Part of a small language model's weights.
Size: MLP 1536 squared ReLU, vocabulary 16384, 32M parameters.
Architecture: RMSNorm before each block, rotary positions, no biases in attention or MLP, untied embeddings, normalized queries and keys, capped logits.
Training: a variant of Muon for these matrices, 465M tokens, 3545 steps.
MLP neurons of a small language model. Each row is named by its layer, matrix (up: input weights; down: output weights) and neuron, and shows model dimensions 0-127. Each number is 128 + 32 x the weight over its row's rms, rounded and kept within 0 to 255.
A block is one neuron, or neurons of one layer that tend to fire together. After each block is what it responds to, as a language model described it from the Wikipedia text at the highest values.

L8.up46 [146  87  84 145 118 120  69 178 132 103 124 132 113 110  83 165 140 115 163 132 148 153 129 161 162 128  85 167 171 117 120  74 125 157 124 102 106 138  98 169 106 123 110 106 156 163 136 159 159  92 138 120  74 192  70 163  66 132 140 179  80 151 135 109  72 165 168 140  52 116 129 147 137 139 114 145 193 122 103 108 159 164 110 142 160 133 138 146 103 110 141  99 201 166  82 177  77 136 143 182 131 125 184 119 116 112 142 128 172  72 106 132 109  97 132 103  85 161 105 129 151  95 108 126 102 105  89 127]
L8.down46 [125 118  94  92 128 172 101 124 149 106  86 122 131 168 157 148 177 140 118 122 171 108 131 120  92 155 156 104 121  97 183 204 146 129 143 122  95 112 129 140 156 126 106 102 134 140  99 172  67  94 173 118 134 102  86 113 105  74 130 129 147 139 101 132 120 116 136 119 129 147 101 136 119 171  96 118  66  59 135  86 183 134 161 161 208 129  94 158  99 121 102 114  87 153 168 105 164 132  99 164 172 150  10 138 148 123 142 114 154 142 150 140 137 182  85 129 233 112 154 118  67 151 188 112 146  81 154 100]
L8.up385 [ 91 110 120 200  93 117 139 134  56 123 223 129 128  96 128 144 159  98 144  66 147  79 152  85  88  83 119  72 118 170 190 134 138  92 134 122 110 159 136 100 215 157 168 189 155  70 159 165 120 117 137 134 122 140  92 113 110 168  84  89  87 115 131  79  94 163 151 151 143  92 138  95 134 133 106 134 127 106 117 136 122 146 136 139 197 110 122 178 181 126 117  93 127 120 126 165 101 163 163 170 205 114  73 144 113 171 131 130 148 130 138 136 126 118 150 135 146  52 165 108 199 151 145 180 159 140  69   9]
L8.down385 [106 118 135 145 124 153 112  94  99  99 155 221 164 160 148 149  84 130 165 150 106 101 119 147 130  51 121 139  88 176 106 106 135  94 164 101 165 158 118 142 144 215 106 135 171 120 117 186 109  86  97 157 168 180 136 159  64 163 173  96 106 169 171 131 119  68 129 159 166 137 116 113  88 139 128 112 117 145 118 114 199 142 121 116 106 119 154 167  96 134  93 117  66 119  88 104 162 149 114  90 176 158 119 129 186 138 122 116  88 151 193 186 100  98 167 139 150 141 103 140 125 130  88 126 153 153 128 128]
L8.up704 [ 75  84 125 187 122 156 124 158 128  96 110 172 109 147 102 139 171 129 100  64 208 109 143  57 130 165 159 145 139 190 133 170 126  73 134 116 114 147 139 167 157 115 146 133 142 140 130 147 164 135 160 123 192 170 159 140  95 153 101 150 155 178 173 150 156  91 141 157 172 199 212 101 146  89 125 131 158 146  89  73 132  86 120 144  92 145 117 137 144 146 133 125  77 119 152 138 179  76 126 156 123 211  86 154 110 141  90  82  84 158 119 131 156 144 141 149 166  93  81 153  62 117 108 100  65  69 140  77]
L8.down704 [132  49 161  96 125 118 126 121 132 171 164 128 147 117  64 199 173 163 177 158 141 121 153 138 138 140 138 147  81 164  87 135 101  58  99 169  89 130 148 111  93 162 116 121 110 109 124  77 124 128 115 136 217 164 137 110 109 138 140  92 110  87 114 129 157 154  68 174 109  91 108 106 153 101 169 147 154 183 133 118 107 116 145 180  38 128 124 193 120  69 127 159  95 147 148  93  98  84 126 224 136 133  94  99  97 157 121  64 104 128 165 127 121 123 136  96  88 159 121 174 162 145 154 102  82 156 130 158]
L8.up1236 [169 143  90 141 147 123 155 126 131 134 178 133 106  69  67 122 156 145 131  74 134 107 149 128 105 177 114 146 149 177 143 136 138 113  54  90  99  95 166 173 134 143  96 141 150 104 145 144  85  96 104  97  81 132  81 109  93 117  95 108 173 130 149 193 135  93 174 155 121 109 127 134 162 129 111  59 155  77 142 131 198  95 144 143 171 172 140 174 121 129 100  58 143 144  97 196 136 137 120 159 160  98 130 131  84 112 136 129 123 136 132 132 134 106 137  96 117  73 129 124 132 132  89 211  92 106 106 135]
L8.down1236 [103 127 140 170  78 135  97 115 180  65 178  81  96 168  40 128 178  95 157 163 139  86 119 180  65 154  94  83 138  83 147 194 105 109 112 168 147 146  96 158 126 110 125 112 158 146 143 171 139 149  93 120 111  98 108 116 172 113 186 120 144 149 116 141 158 106 169 129  95 135 139 165 186  91 100 116 112 117 113 139 128 117 119 142 138  93 134 185 114 127 163 143 173 175 179 115  90 120 164 156 135  95 136 181  83 158 152 105 113  92 218 140  79 162 128 112 133  97 129 129 110  94 165  79  79 168 112 106]
Mid-word subword fragments. Short mid-word pieces, often liquid-consonant syllables like ol, il, yl, oc, inside longer words such as portf-ol-io, b-il-ateral, cyl-inder, circum-l-ocutions.

L8.up503 [176 120 160 145  72 128 172 116 160 134 125 128  77  70 102  33  94 110  62 140 187 113 153 101 111 128 161 120 170  63 120  69 116 102 156 184 125 147  86 137 160 103 164 148 111 126 158 109 146  95 127 137 143 106 125 134 136 132  30 138 112 163 130 159 131  93 179 146 119 151 145 120 118 120 158 107 117 154 117 123 127  90 171  71  65 129 128 110 114 188 182 156  93 150 121 122 160 137 121 138  93 133  99 170 110 128  90 159 130 115 158 129  78 170 115 139 177 152 119 157 123 147 139 136 166 119 110 143]
L8.down503 [202 140 142  90 109  79 119 167 144 141 162 109  78 116 120 155 128 135 119 156 131 129 123 162 109 143 160  48 125  53  98 151  77 144  84 132  75  89 117 168 183  98  46 104 103 127 121 103 179 152 122 162  73 120 110 127 147  85 113 137 170 128 122 148 133 115 146  80  94  87  56 177 135  86 118 121 105  89 128 102 132 120 134 134 109 112 158 118  97  96 159 117 131 136  52 140 110 123  74 153  88 107 165 114 127 136 154 178  98 119 124  81 137 102 139  74  97 113 206 141 127  90 102 131 142 123  92  79]
L8.up1021 [150 138 133 188 116  84 139 113  84 149  74 136 145 184  88 133 141 132 137 163 101  80  71 112 160 156 109 130  93 140 104 130 129 106 160 131 145 154 133 123  82 130  63 161 129 129  89 111 207 180 118 216 102 154  93 208 145  45 109 135 183 162 135 172 147 174 135 157 141  61  87 104 137 151 159 183 173 131 132 105 184 108 183 195 151 175 155 156 161  81 149 114 143 185  72 125 201 150 139 172 135 143  80  93  73  88 164 120 151  93  63 159  74 146 208 122 124 124 187 107  62 166 117 157 157  71 147 184]
L8.down1021 [111 153 169 106 110 105 138 125 154 168 109 112 167  84 146  75 114 108 133 136 125 163 117  85 107 102 154 108 139 187 137 134 127 139  61 156 110 108 121 114 141 145 190 140 106 118 150 151  92 111 141  54 157 148 120  79 135  84 101 167 123 139  75 150 117  88 168 129 125 143 179 123  99 158 137 121 109 111 163 150 165 144 140 119 115 154  72 144 103 171 143 121 111 135 145  90 112 100 110 112 153 126 138 167 194 131  77  80 118 130 156 150 158  30 102 139  93 116 125 122  79  90 123 106 187 214 142 139]
L8.up1177 [149 207 167 131 127  70 153 128  82 103  99  92 140 131 100 149  90 117  93  79  87 102 134 111 149 127 139 154 243 228 124 110 142 123 170 151 155 123 101 117 130 128 110 127  65 143 169 154 163 155 185 103  92 160  85 146 126 113 116 148 175 155 100 128 141 113 142 164  98 100 148 157  78 119 186 159 135 123 110 124 184 162 132 153 147 155  95 117 120 166 167 180  84 124 158 131 133 116 156 168 109 150 150 177 115 137 124 182 123 154 178 139 139 146 168 138 169 110 137 139  62 116 202 156 130 126 127 141]
L8.down1177 [173 134 144  88 147 108 115 138  74 153 103 110 160 135 172 106 115 156 114 136 107 133  96 144 149  94 131   0 129  68 118 152  73 145 130 175 142 110 189 165 130 134 122  99 124 121 142  86  83 168 120 128 125 168 122 142 107 141 147 182 114  74  94 133 148 130 143 129 182 178 147 127 118 102 130 103 134 180 110 150 158 103  83 102 159 128 148 165 118 119 141 151 133 130 123  87 171 174 115 192  72 175  87 159  55 161 162 150 162 106 103  99 123  77 175  60 108 161 161 157 157 109  87 138 111 131 175  65]
L8.up1522 [112 138 128 146  92  89 149 124 132 114  82 150 152 124  83 113 157 206 110 120  95 121  58 124  84 161 130 182 181 161 123 115 110  23 160 170 155  95 132  80 126 167  90 193  98 119 169 169 140 138 152 192  92 171  45 168 177  99 136 108 206 160 104 163 142 127 129 127 115 164 141 178 110 122 136 193 148 140 127 140 174 111 147 131  93 130 110 140 123 161 154 125  80 152 123 177 190 156 134 159 118 133 132 159  81 142  94 134 161 139 164 122 101 123 147 184 153 131 148 200  56 133 119 125 132 114 141 153]
L8.down1522 [166 186 191 138 137 108 121 133 119 152  76 129 133 101 103 127 123 157 131 142  71 132 167  70 115  91 161  37 152 117  72 131 140 156 105 174 105 145 187 201  91  96 121 117 149 125 115 110 166 151 168  99 109 130 131 130 157 103  97 131  90 112 147 134 144 138 160 100 146 148 131 107 100 122 133 129 127 163 113 150 168 139 175 133 182 135 141 164 100 174 160 179 142 153 161  88 115 139  78 134 128 149 146 170  38 136 107 117 111 134  90  89 112 101 125 121 183  94  76 121 148  96 137 118 150 131 125 107]
Number and word completions. Tokens that finish a number or measurement, such as 30%, 0.5 mi, 250 ft and .357, plus final pieces of split words (contigu-ous, Rudrap-ur, Hawth-orne).

L4.up59 [139 195 106 144 113 133 140 156 150 130 154 125 122 136  72 133  80 111 140  65 102 169 135 160 129 136 145 175 152 223 116 120 152 116 182 142 104 175  96 129 106 139 126 116  57 119 117 153 146 138 158 134 153 145 129 177 186 129  98 135 110 123 150 128 137  97 127 178 108 140 130 158  89 145 187 116 130 145 133 159 120 108 163 122  73 176  95 118  94 183 159 134 101 124 183 124 140 155 139 152 130 120 170 142 109 138 145 131 134 162 218 157  66 124 118 174 201  82 147 181  92 117 171 157 157 121  95 120]
L4.down59 [199 112 183  86 162 165  99 166  78 114  83  81 157 118 138  96 131 158  87 176 138  95 128  83 108  94 141  36 141  83 113 234  68 132 159 167 147 133 119  72 168 116  93 111 147 160 188  76 102 146 126 160  98 203 132  74 103 122 128 140 149  68 130 111 132 137 134  93 127 120 155  93 170  95 129  93 149 138 139 149 154  77  86 128 181 122 194 110 129  81 139 148  78 114 133 115 129 122 139 138  93  83 123  96 125 124 114 145 143  74  91 131 130 161 133 120 123 164 101 147 116 103  85 120 110 188 169 143]
Word and year completions. Second pieces that complete a year or proper name begun by the previous token, e.g. 1'928', 2'018', Ruther'ford', Coca-C'ola'.

L4.up564 [135 158 125 175 128 158 149 145 120  80 151 165 153  93 119 144 117 120 152 134 180  96 184 109  92 104 202 131 135 178  32 143 153 130  94 112 103 141  39 108 136 142 122 168 113 110 125 161 138 118 114 177 148 189 103 126  81  90  82 112 158  86 156 116 159 124  97 169 114 109 104 129 175 155 151 109  99 136 108 150 159 159 196 157  66 111 172 131  85 137 165 125 124 135  62 124  76  86  79  84 136 155 148  62 124 142 138 154  94 131 162 152 121  82  78  76 160 172 129 131  36 141  79 128 132 208 144  95]
L4.down564 [ 61  97 131 226  92 134 152 132 113 154  87  76  80 117 195 114 193  99 101 111 177 168 149 115 126 103  78 102  97 121 173 114 135 106  80 177 102  96 161 117 138 107 107 143 124  61 108 138  82 133 119 144 127 119 158 136 160 158  91 153 153 153 174 107 141 116 167 177  85 141 192 104 116 113 168 112 105  88 102 127  82 117 130 100 149 129 128  99 108 146 111 137 146 121 158 112 133 183 147 118 168 125 111 159 136 114 136 118 145 111 137 122 135 111  84 161  98  99 126 110 156  90  87 154 142  71 111 142]
Word piece after b. Word-internal pieces that directly follow an initial b or B fragment, as in b-ere-ft, b-ene-fits, B-ey-ond, b-ay-ous, b-l-ue.

L3.up502 [123 128 124 165 137 135 152 100 160  94 105  81 133  97 101 178 144 147 146 117 108  59 135 155 112 117  93 137 152 140 129 185 166 142 113 119 100 135 155 139 169  96 101 113 111  96 141 125 152 137 145 168 186 133 119  80 131 142 102 130 202 149 106 140 170 153 114 156 137 157 146 107 120 130 118  89 112 138 146 111 154 149 128 162 131 138 120 142  94  88 143  88 168 156 166 161  79  91 143  90 119  66  86 115  96  79 120 192 119 156 106 105 129 147 147 146 130 125 107  83 117  54  82 110 158  92 108 174]
L3.down502 [141 144 152 142 125  97 120 124  96 172 132 104 123  93 110 157 150 123  97 115  83 168 139 186 137 101 121 113  82 114 125  96 197 114 148 108 125 122 168 160 124  78 200  85 161 136 124 145 125 100  42  49 144 108 122 115 112 138 169 116 113 131 130  89 116  78 101 189  94 155  72 118 151  79  38  69 151 168 131  91 120 125 158  70  38 102  89 104 156  70 160  85  86  61 103 161 154  83 162 104 137 126 145  69 126 133  74 104 118  63 121 117 151 124 162 148 144 159 126  92 166  99 125 134 214  44 109 129]
L3.up711 [151  81 119 200 119  93 143 172 125 131 193  89 122  86 123 102 110  85  72 126 157  79 107 109  86 157 103  76  76  70  78 151 132 140  71 103 112  95 121 103 109 135 135 123 159 102 133 136 145 150 202 179 126 117 129 190 108 102 100 148  73 133 130 107 105 143 150  95 171 163 139 142  99 146 126  70 117 170 148 148 128 128 154  96 139 122 144 161 157 131  66 121 145 152  83  91  86 178 150  58  68  89 110  75 149 159  86 117 102 105 122 127 117 149  76 133 105 161 130 116 112 129 133 144 159  70  99 138]
L3.down711 [ 95 101 108  57 125 112  89  91 111  94  74 164 127 199  98 137 172 123 114  82 111 143 155 127 125  83  86 171 141 119 113 131 172  57 127 104 111 155 132 123 105 184  99 127 141 166  96 153 161 193 142  98 181 154 141 138  91 142 109 139 124 117 131  98 128 126 153 204 134 185  91 148 146 136 123 121  87  91  96 171  87 113  77 158 141 144 145  84 122  75 105  69 120 139 177 138 108 127 114 130 136 119 119 136 140 141 100 139 151 206 111 133 108 148 101 162 162 163 126 154  67 147 127 155 162  89 108 161]
L3.up1253 [120 135 181 201 141 109  97 178  85 168 166 115 127 178  93 108 128 145 104 151 118  92  75 153 155 128 166  89  68 128 152 166 176 165 100  84 180 112 135 100 128 203 148  96 141  60 112 151 179 143 113 155 148 167 114 154 139 117 142 161  95 112 154 173 102 168 158 120 160 127 157 133 116  72 134 124 167  89 125 128 210 117 167 123 146 125 143 129  52 135  86 109 142 127 152 102 162 121 112 177 141 178 157 112 144 102 122 140 170  94 145 138 195  94 110  78 116 124  93 157 116  84 130 105 184 124 120 144]
L3.down1253 [141  77  90 162  80 145 113 172 209 131 111 157 108 131 169 164 143 146 145 118 169  84 177 138 135 168 141 100 147 105 147 143 142 111 128  77  91  95 144 155 138 105  82 171 169  75 157 111 105 142 155 128  55 116 133 133 118 161 187  86 108 119  96 121 129 201 164 121 155 119  93 147 137 137 135 120 115  90 148 108 107 174  78 117 141  48 130 118 124  90 120 112  95 132 152 138  98 151 158 107 183 125 133 140 130 189 179 162 104 155 142 112  80 151 123 103 114 148 154  87 115 118 166 183 119 134 172  88]
L3.up1371 [164 147 131 123 170 187 104 157 130 117 100 127 145 108 108 155 142 115 138  77 159 149 146 129 173 137 103 117 111 138  75 159 129  97  84 124 124 138 162 129  83 122 116 142 142 144  71 137 172 128 139 137 101 146 147  82 105 111 113 122 108 110 180 117  71 154 150  79 165 131 157 199 138  82 153 121 134  80 121 143 132 138 136 122 118 111 112 102 138 138  71 133 100 102 159  79 149 142  77 107 103 228 186 165 126 161 163 138 121 159 141 182  81 129 155 186  63 150 100 163  68 114 139 139 100 101  98  74]
L3.down1371 [ 52 147 185 161 103 132 152 124 111 116  90  96 147 116 165 101 119 104 134 195  93  90 117 159 101  89 100 125 168  72 147 106 184 176 138  94 147  75 151  82 166 169 138  77  95 144 123 127 130 114  85 172 181  89 157 210  84 106 148  96 148  53  83  74 124 107 144 137 100  73 102 127 132 154 127 106 131  87  96  51 158 144  87 149 170  73 107 132 137 113 156 139 123 175 126 170 175 154 167 135 143  62  76 155 169 169 133 171 156 184 126  42 180 143  86 127 151 125 139 161 108 140 145  74 129 124 157  97]
Word piece after initial letter. Second word pieces that come right after a lone initial consonant, mostly c or d, such as d-ens-ity, c-yl-indrical, c-a-ution; weaker on words following names.

L3.up145 [149 180 144 163 129 155  76 150 139 105 137 129 117 170 148 158 159 102 114 135 168 131 138 121 111 124 148 133 140 144 144  63  91 119 113 157 112 150  81 156 118  51 108 104 126 196 103  76 126 145 111 144 120 117 206 139 178 133 125 158 133 134 200  92  92  84 133 195 142 125 148 133  83 139 116 134 112 111 134 139 107 120 142 193  63 170 101 120  89 151 141 159 130 124 164 143 142 130 184 145 103  98 167  96  91 112  79 165 136 101 205 126  57  90 105 119 175 118 104 168 104 167 180 160 170 146  99 120]
L3.down145 [138 144  72 163 147  82 111 105  72 178 133 147 192 130 118 127  66 167 120  77 132 133 152 120  92 120 105 130 122 108 133 160 133 127 127 100 121 117 110  71 155 182 138 173 176  93 121 127 129 135 166 135 139 154  95 166 114 124 119 143 105 145 103 114 121 178  87 109 133 138 115 139 157  92 121 107 156 167 129 144  49 146 128  55 166 155 141 147 128 119 122 131 149 100 123 168 123 144 124 156  98 151 127 133 145 170 150 112 156 137 105  81 180 105 159 126  97  80 153 103 181 110 133 135  89 138 104 157]
L3.up321 [ 81 153  79 115 155  84 130 186 116  93 113 133 182 143 100 132 119 145 126 126 218 137 104 174 142 109 181 130  93 154  78 110 101  46  99  79  86 107  58 170 168 125 124 127 128 131 163 116 144 156 183 144 132 128 147 199 162 178  83 168 100 177 185  72 106 126 141 141 111 119 160 126 149 119 102 106  98  83 169 189  74 118 138 150 124 160  90 186 121  75 126 198 106 127 122 173 153 158 174 140 133  98 137  76 120 121 154 137 113 130 120  80  78  81 137  70 143 112 134 122 164  82  73 125 150 120 104  91]
L3.down321 [136 119 144 232 129 145 131 127 101  98 112 133 123 132 144 135 117 135 109 116 107 125 138  87  95 132  91 120 113  91 176 178 159 153 129 148 146 166 169  91 121 138 159  79 119 112 133 155 132 113 107 158 118 139 116 142 181 131  64 159 165 147  85 147  94 111  81 143 110 131 169 117 136 140 155 151 142 163 105 117  87 137 135  99 142 136 126  94 159 184  85  58 169 142 150 132 124 176  87 154 117 123 134 149 188 120  79  99 185 117 126 124 166 151 115  71 105 118 102 161 143 134 131  99 157 193 102 141]
L3.up551 [141 138 106 182 105 107 145 100 101 123 133 111 158 142  54 196 136 122 140  96 143 150 117 129 145 161 154 109 148 217 117 123  77 126 185 127 128 185  85 155 134 124 166 115 126 162 126 132 115 138 128 128  93 122 125 115 163 175 148 136 136 101 136 107  98 119 181 175 171 163 130 148  87 125 157 178 130 138  77  80 167 148 133  85 106 192  52 140  80 182 108 181  88 150 157 132 135 141 173 137 220 104 134 121 106  95 202 179 136 162 168 150  49 144 126  89 113 132 114 145 131  42 132 149 160 155 184 146]
L3.down551 [138 164 163  97 181 150 136 179 144 115 129 153 118 116 160 161 155 159  93 144 126  82 160 107 111  51  97 138 190 133 121 132 136  87 215 151 119 107 125 103 172 108 151 129 125  93 159 149 135 150 142 183 143 131 156 138  83 170 112 112 142 123 156 110 130 103 160 117 185  93 143 150 157  86 118  76 139 123 128 150 156 123 140 167 158 153 154 133 159  92 124 115 127 137 136 141 134  73  75 177 143  86 133 107 113 150 150 126 145  83 163 121 127 117 121 111 172 167  89 140  92 154 135 122 171 163 141 127]
L3.up1356 [135 159  76 175 131 179 131 189 119 156 176 118  98  80 147 150 114 119 163 196 107 100 151 165 104  94 127 113 219 127 102  99  97 100 139 148  94 145  70 112 152 133 132 116 121 127  90 167 131 171 136 146  86 132 149 150 104 172 146 130 147 114 137  89 109 152 151 140 109 153 105 144 138 107 131 157  89  97 173 112 119 153 121 122 140 102 125 153  81 169 136 114 159 128 151 140 181  91 121 158  92 132 183  64 106 149 180 194 175 184 208 152  87 144 167 151  97 116 111  72 150 154 156 190 107  91  67 143]
L3.down1356 [ 90  83 120 155 120 138 134 111 154 116 142 109 133 144 108 185 134 141 116 124 169 132 149 106 200 169  64 159  96 142 122 198 202 143 140 151 181 133 178 119 124 100 140 167 125 128 118  70 111 139 101 117 171 115 138 120 134  66 108 110  80 148 148 132 103 102  95  97 115  94 108 147 129 135 122 108 134 148  98 132 104  97 128 186 120 149 156  48  90 104 134 188 133 110 120 121 108 147  80  81 161 123 129 198 151  86 151  42  38 153  99 162 183 163  87 124 178 107 105  93 132  92 114 118 112 111 198 125]
Word-final suffixes in noun phrases. Final word-piece suffixes that complete a word inside a noun phrase after "the/an", such as correspond-ing, affili-ates, Confeder-ate, reb-els.